From a checkpoint of a small transformer trained on Wikipedia.
Size: 8 layers, 92.1M parameters.
Architecture: LayerNorm before each block, learned positions, biases, untied embeddings.
MLP neurons of a small language model. Each row is named by its layer, matrix (up: input weights) and neuron, and shows model dimensions 528-623. Each number is 128 + 32 x the weight over its row's rms, rounded and kept within 0 to 255.
After each neuron's rows, "fires on" lists the tokens most often at its 100 highest values on Wikipedia text that the model never trained on. A number after a token or word is its count.

L4.up3836 [103 172 144  80 150 149 118  89 118 155 153 148 143  98 187 115  78 148 125 190 154 150 150 138 102 129 184 154 154 129 136 108 102 124 150 118 173 132 130 141  94 178 154 149 102 112 141 122 120 140 114 172 123 211 164 119  99 113  80 105 169  90 170 109 115 122 116  50 165 150  86 147 121  85 140 192  82 137 109 160  72 147 157 148 112  95 119 145 139 116 112 119 122 159 113 161]
fires on: "| " 48, "|" 6, "African " 4, "% " 4

L4.up1027 [116 152 123 116 145 111 105 145  79 138 117  63 145 124 138 128 169 107 147 104 138 128 147  71 164 178  96 131 121 138 196  78 132 158 110 158 154 150 138 111 144 119 145  65 118 133  76  90 147 173 166 133 119 109 133 138  95 135 126 133 174 145 105  54 116 122 112 150  95  86 156 135 153 141 124 150 130 121 148 154 133 107 106 132  99 104  83 150 158  87 132 154 216  99 195 125]
fires on: "of " 33, "High " 6, "is" 5, "few " 5, "years " 4, "% " 4

L4.up2750 [163 154  98 115 133 119 133 126 132 160 113 151 125  95 200 155 141 151 141 120 171 154  94 141 173 149  99  98 110 154 112 137  95 149 123 120 159 139 139 120 177 157 143 189 119 112  95 155 112 160 161  97  61 123 154 141 131 149 139 169 157 116 142 215  90 181  57 158 115 127 111  93 131  81 139  83 189 139 128 122 190 110 119 131 154  91 126 110 123 121 181  52 166  76 133 145]
fires on: "-" 36, "to " 11, "(−" 5, "in " 4

L4.up1638 [139 141 142 102  69 116 117 154 154 157 123 175 128 117 140 132 133 132 185 139 110 160 158 100 113  75 135 162 109 101 136  90 101  90 114  98  91 112 110 118 145 157 121 188  77 159  96 150 110 139 115 101 134 107 149 153 149 167 126 163 118  91 133 164 144 121 157 185  88 123 115 158 139 136 108 128 156 111 171  80 102 110 124 146 140  90  81  63 153 121  90 122 115  68 171 135]
fires on: "-" 27, ":" 21, "and " 14

L4.up638 [181 115 168 102 199 167 153 102 110 162 147 164 174 120 109  96 129  98  96 142 111 130 172  89 121 109 120 137 126 169 150 135 101 116 112 139 163 136 131  80  75 109 124 159 120  99 133  95 113 113  93 179 157 163  71  79  90 119 155 132 141 148 101 132 217 146 166 126  62  96 118 133 127  79 119  99 120 183 144 173  73 202 126  80 169 129  40 141 119 161 151  53 159 124 126 100]
fires on: "'" 22, "\n" 17, "r" 11, "|" 6, "===" 6, "\n\n" 6

L4.up349 [ 87  86 119 111  98 178  89 173 140 196 122 187 158 106 113 138 110 102 133  84 163 105 167 150 211 142 124  80 123 143 141 130 109  96 147 107 162 112 122 154 129 111  84 149  51  70 141  95 156 104 133 106 151  44 168 110 142 117 168  98 123  75 131 134 148 149  89 111 161 128 144 146 215 133 152 117 114  97 146 152  85 135 123 151 186 104  95  88 139 163  84 105 125 118 131 177]
fires on: "; " 34, ": " 12, "h" 5, "| " 5

L4.up253 [205 154 127 105 137  66 139 118 128 175 163 152 192 146 111 175 182 126 111 169  91 123 155 131 138 134 101 124 157 162 148 125 110 133 149 100 130 153 154 132 138 254 164 138 122 140 135 114 104 132 129  88  98 137 110 179 132 150 152 118 130 115 135 118 144 120 113 157 176 131  72 108 113  99 131 104 137 140 148 128 130 184 100 118 187 121 135 132  89  64 108 156 170 134 120 106]
fires on: "| " 52, "and " 6, "en" 4, "held " 4

L4.up3315 [119 163 135 116 192 139 137 114 142 102 110  82 124 179 111 163 117 161 146 168 153  87 212 134 123 100  98 109 143  97 175 139 134 154 131  93  92 116 116  88  88 127 124 145 133 115 163 158 132 128 133 125 142 190 162  75 125 149 126  80  90 158  53 124 113 167  50 112  85 109 115 157 109  98 172 148  91  63  88 121  87 111 121 110 128 108 132 129 105 145 106 111 156 154 136 135]
fires on: "| " 23, "a " 11, "s " 8, "African " 7, "Title " 4, "-" 4

L4.up2814 [175 139 149 110 169 149  95  87  75  93 131 163 135 197 156  67  86 142 119 121 142 106 167 155 134  55 118  90 119  94 103 127 109  76 151 112 131 126 106 134 118 108  89 124  49 142  83 156 119 142 126 135 132 123  74  99  84 100 115 150 174  78 144 150 150 107 117 168 124 140 140 122 174  75  61 122 151 154  93 115 132 132 160 136 123 124 124 117 182 141 169  69 120 134 135  91]
fires on: "| " 33, "|" 11, "0 " 10, "% " 10, "±% " 5

L4.up513 [122 112 157 132 181 108  99 144 191 119 150 187 136 113  70 130 128 149 117  93 129  76  92 150 130 152 124 116 137 163 106 119 145 153 133 142 111 116 146 125 128  90 149 158 108 111 144 145 156 169 100  79 161 147 133 124 135 114 130  87 103  98 121  90 177  99 125 163 142 167  87 142 170 145 144 151 149 122 107 160  95  89  93 113 184  89 177 164 119 133 132 112 128 164 128  86]
fires on: "| " 22, "and " 15, ")" 5, "-" 5, "/ " 4, "– " 4

L4.up3459 [ 39 155 162  96 137 154 109 115 102 134 173 104 113 141 161 138 166 156 221 184 151  90  53 125 184 109  90 188 122 149 140 145  95 138 142 160 119 105 133 139 134 147 115 141 123 144 139 170 114 117 119 109 147 118  99  66  70 137 125 139 168 171 130 156 140  74 133 150 127 130 127  97 126 126 167 121 145 159  77  75 133  69 160 138 121 134 187 100  83 110 143 143 144 158 109 120]
fires on: "|" 36, ", " 18, "; " 14, "| " 7

L4.up936 [162  77 137  93 130 145 155 101  91 134 172  91 103 117  87 124 160 139 156 113 134 136 117 164 157 133 108 113 138  98 106 211 106 159  76 132 207 143 125 133 109 147 114 114  90 104  79 112 130  84 143  54 102 107  82 119 111 117 157 144 102 138 126 116  94 148  93 114 128 153  96  69 186 118 117  51 117 202 111 135 148 125 135 158 157 153 141 149 174 102  68 108 124 151 167 152]
fires on: ", " 21, "and " 19, "ol" 9, "to " 7, "with " 5, "for " 5

L4.up1973 [126  86 120 142 162 129 124 168 121 178 129 131 155 132 144 160  85 158  90  99 112 159 165 136 134 142 127 142 138 191 162  88 136 149 111 159 153 131 136  88 128 135 154  81 144 141 118 123  86 102 130 131 176 160 155  68  41 103 104 163 107  97 123 112 147 185  92  70 125 109 181 112 147 133  68 129 102 152 210 118 111 109  65 146 204 101 186 145 127 145 115 139  87 164 152 135]
fires on: ", " 39, "5" 8, "4" 8, "7" 6, "7 " 4

L4.up3731 [103 102 104 104 125 111 146 122 126  94 123 165 159 118 172 190 179  73 137 121 158 106 132  85 134 108 101 139 121 159 182 151 118 127 145 123  95 167 130 132  95 147 152 101 159 130 147 120 163 114 163 123  95 151 138 145 124 114 150  49 168 157  68  82 185  96  62 144 102 140 130  66 115  92 136  75 118 104  96 136 153 112 122  72 205 140 130 118 143 124 102 123 175 175 161 162]
fires on: "of " 38, "S" 15, "| " 7, "s" 6, "2 " 4

L4.up1145 [138 151 168 193 158 126 126 123 207 137  86 104 118 114 116 184 103 123 116  53 131 172 116  81 166  49 133  59  88  95 111  48  71 164 137  74  89 103  32 178 122 171 168 154 150 146  83 135 129 159 147 158 182 132 127 134 164 186 110  87 161 141 146 102  95 108 104 100 114 149  99 102 114 119  59  95 170 127 145 133 115 171 139  79  93 162 107 151 114 114 122  82 163 131 205 138]
fires on: "-" 26, "are " 7, "were " 5, "with " 5, "use " 4, ":" 4

L4.up3026 [100 119 153 103 112 144 172 166 137 133  83 154 114 122 124 125 148 145 159 116 100  98 124  89 149  83 145  38 166 126 143  91 109 154 153  86  56 108 104 153 180 166 119 125 110 155 155 185 127  77 175 158 178 128 201 147 113 147 164 125  98  95 108 119 191 142  88 135  90 132 145 119 138 129 149  92 115 109 100  89 143 180  94 163 140 116 111  97 155 108 140 161  48 122 126 122]
fires on: "and " 21, "with " 9, "e" 6, "men" 5, "% " 5, "aur" 5

L4.up2918 [115 118 130 183  95 105  87 135 123 126 165 160 151  61 152 172 168 128 128  93 148 122 212 158 143 138 131 171 129 169 145 169 158 134 145 124 126 103 166 139 111 149 134  81 103 141 138  70 143 137 144 146 110 122 128 131 158 158 156  67 108 156 151 131 156 152 153 140 121 140  59 155 168 125 112 145 113 117 112 159 110 174  97  78 117 117 111 101 105 166 123  61 116 148 178 101]
fires on: ". " 37, "of " 9, "| " 7, "tr" 7

L4.up3538 [165 137 135 125 164 143 110 164 117 185 116 123 126  78 190 154 108 146  87 115 130 136 145  60 140 147 126 150 111 155 161 155 129 104  79 105 120 144 117 133  98  95  83 164  87 101 161  98 118 143  80 143 150  87 183 164 153 185 181 113 133 112 169  80 117 162  97 126 162 123 159 145 164  95 147 143 195 135 108 130 127 127 134 145 111  78  97 148  96  87  74  79 180  84 136  75]
fires on: "(" 14, "–" 11, "-" 10, "s " 8, "2" 7, "." 5

L4.up541 [128 128 161 146 203 122 139 136 140 174 151 180 106 122 117 113 152  92 179 189 164 155 145  71 128 180  88  99 148 166 101  81  30 125 140 107 177 154 128  91 205 105 141  92 143 113  92 120 139 149 179 124 165 180 222 128 136  71 107  97 117 113 152 110 123 152 121 110 133 153 137 135 152 144  60 221 111  97 181 125 121 142 120  78  88  71 118  93 115 125  83  86 139  96 144  88]
fires on: "and " 19, "or " 14, "-" 12, "k" 7, "–" 6, "Civil " 5

L4.up3586 [162 132 155  99 164 173 170 173 150 105  89 185 110  84 136 114 180 114 109 161 129 109  90 127 113 137 104 122 118 114 105 137 115 147 152 126 101 184 160  84 103 132 212  86 139 104 132 104 109 146  48 144  96 141 141 108  83 102 106 108 165 137 117 108 113  87 116 147 189 166 113 144 121 119 131 113 150 138 153  71 158 164 158 209 137 141 109 131 101 106 112 155 106 126  62 134]
fires on: "1" 19, "r" 9, "n" 7, "i" 7, "6" 6, "8" 6

L4.up2935 [131 224 160 168 106 115 188 181  69 149  99 127  83  96 111 186 131 148  94 130 111 149  74  92 134 129  85 145 160 141  85  80 123  76 128  88 122 173  69 140 147 141 171 109  86 126 133   6 145 127 108 156 111 145 178 122 148 129 219  31 203 131 129 125 116 130  96 134 123 137  84 121 151 124 177 113 132 146 139  97 159 184 115  81 165 132 154 109 118 164 149 125  74 106 145 175]
fires on: "8" 17, "6" 12, "2" 9, "3" 6, "7" 6, "4" 6

L4.up1434 [113  39 130 150 121 163 157 162 145 166 175 196 188 106 133 134 162 106  99 151 139 132 162 141 115 111 153 109 142 147 153 117  87 114  88 136  67 131 145 121  71 139 137 174 128 103  73  89 121 130  73 103 222  74 117 111  77 135 132 101 158  78 162 100 160 108 172 155 137 144 137 135 123 128  92 110 153 119 131 106  89  46 122 123 121 127 125 106 144 148  86 165 152 138 114 172]
fires on: "0" 16, "6" 10, "7" 9, "3" 8, "5" 8

L4.up3816 [122 159 118  68 123 173  89 158 154 141 143 117 153 111 113 107 152 128 157 132 139 104 101  81 125 116 163  91 185 111 143 171 197 111 143 110 161 161  67 175 183 203 120  90  95 172 154 102 133  83 135  98 124 141 145 114 129 128 138 163 127  56 118 118 130 110  82 115 115 182 182 123 122 101  89 102  63 152 135 252 135  88 126  74 154 121 122 127 151 164  98 140 141  93 146 108]
fires on: "and " 53, ", " 10, "or " 5, ": " 4, "2" 4

L4.up2383 [101 122 146 110 169 111  96 148 161  92 145 137 126 189  82 101 101 104 170 174 128 133 141 158 148 112 121 111 169 134  97 133  97 125 151 135 155 117 201 104  99 150 142  93  76  89 174 149 168  94  96 136  95 149 112 141  96 117 170 143 153 110 139 105 106 164  91 147 117 133 178 118 184 160 123  81 126 115 104 154 117  83 102 106 136 137 172 175 170 134 184 126 105  70  81 123]
fires on: "| " 37, "(" 7, "|" 7, "+" 6, ": " 6

L4.up3086 [ 83 125 145 146 169 146 129 123 143  88 131 144 115 124  87 139 110 148 116 136  93  66 158 141 130 112  64 141 136 185  91 143 122 203 132 137 139 147 172 104 125 142 184 189  60 118  70 157 127 109  68  92 105 166 106  64  80 115 196 153 135  80 113 218 100  87 134 105 122 122  78 140 119 157 169  97 112 169 106 153  66 154 169 125 124 110 155 165 101 121 108 170 121 126 103  81]
fires on: ", " 25, "|" 9, "Title " 8, "\n\n" 5, "ia" 5

L4.up2531 [162 177 148  95 142 122 216 182 104 116 140 148 119 123 113 137 151 158 122 124  94 113 125 173 102 136 130 114 146 156 119 129 106  44 151 102 105 128 185 140 114 114 178 136 148 141  98 160 159 165 153  83 167 121 150 211 149  86 178  86 136  75 164 105 121 142 100 128  95 218 101  99  96 161 131 119  91 116 114 114 103 212  92  89 107 137 208 122 105 155 101 125 158 111 140  90]
fires on: "-" 32, ", " 10, "sh" 8, "and " 8, "to " 6, "e" 6

L4.up711 [128 115 195 164 124 164 137 115 194 135 129 101 136 137 102 109 107  30 138 139 116 115 152 135 128 149 139  82 105  69 153 118 118 114 134 138  79 158 197 133 138 106  86  58  46  39 105 130 107 125 125  60 187 127 163 161 144 121 178 118 116 157  97  57 131 157 158  82 137 220 192 131 147 127  97 132 165 115 138 212 142 192  76 110 157 140 162 122 166 100 113 131 150 107 155 125]
fires on: "| " 28, "202" 13, "his " 6, "-" 5, ": " 5, "the " 5

L4.up1513 [110 111 155  80 115 130 112 145 128 104 196 117 119 151 133  70 111 117 120 162 198  90 113 102 140  71 125 165 169 142  95 154 102 102  67 158 157 158 136  95 150 181  82 129 138 123 194 155 141 145 145 136 122 121  81 130 147  59 116 110 116 140 122  90 152  79 124 130 116 112 101 122 161 109 106  90 193 126 143 132 176  82 101 117 103  84 130 119 177 106 167  37 162 163  80 134]
fires on: "| " 35, "0 " 10, "and " 7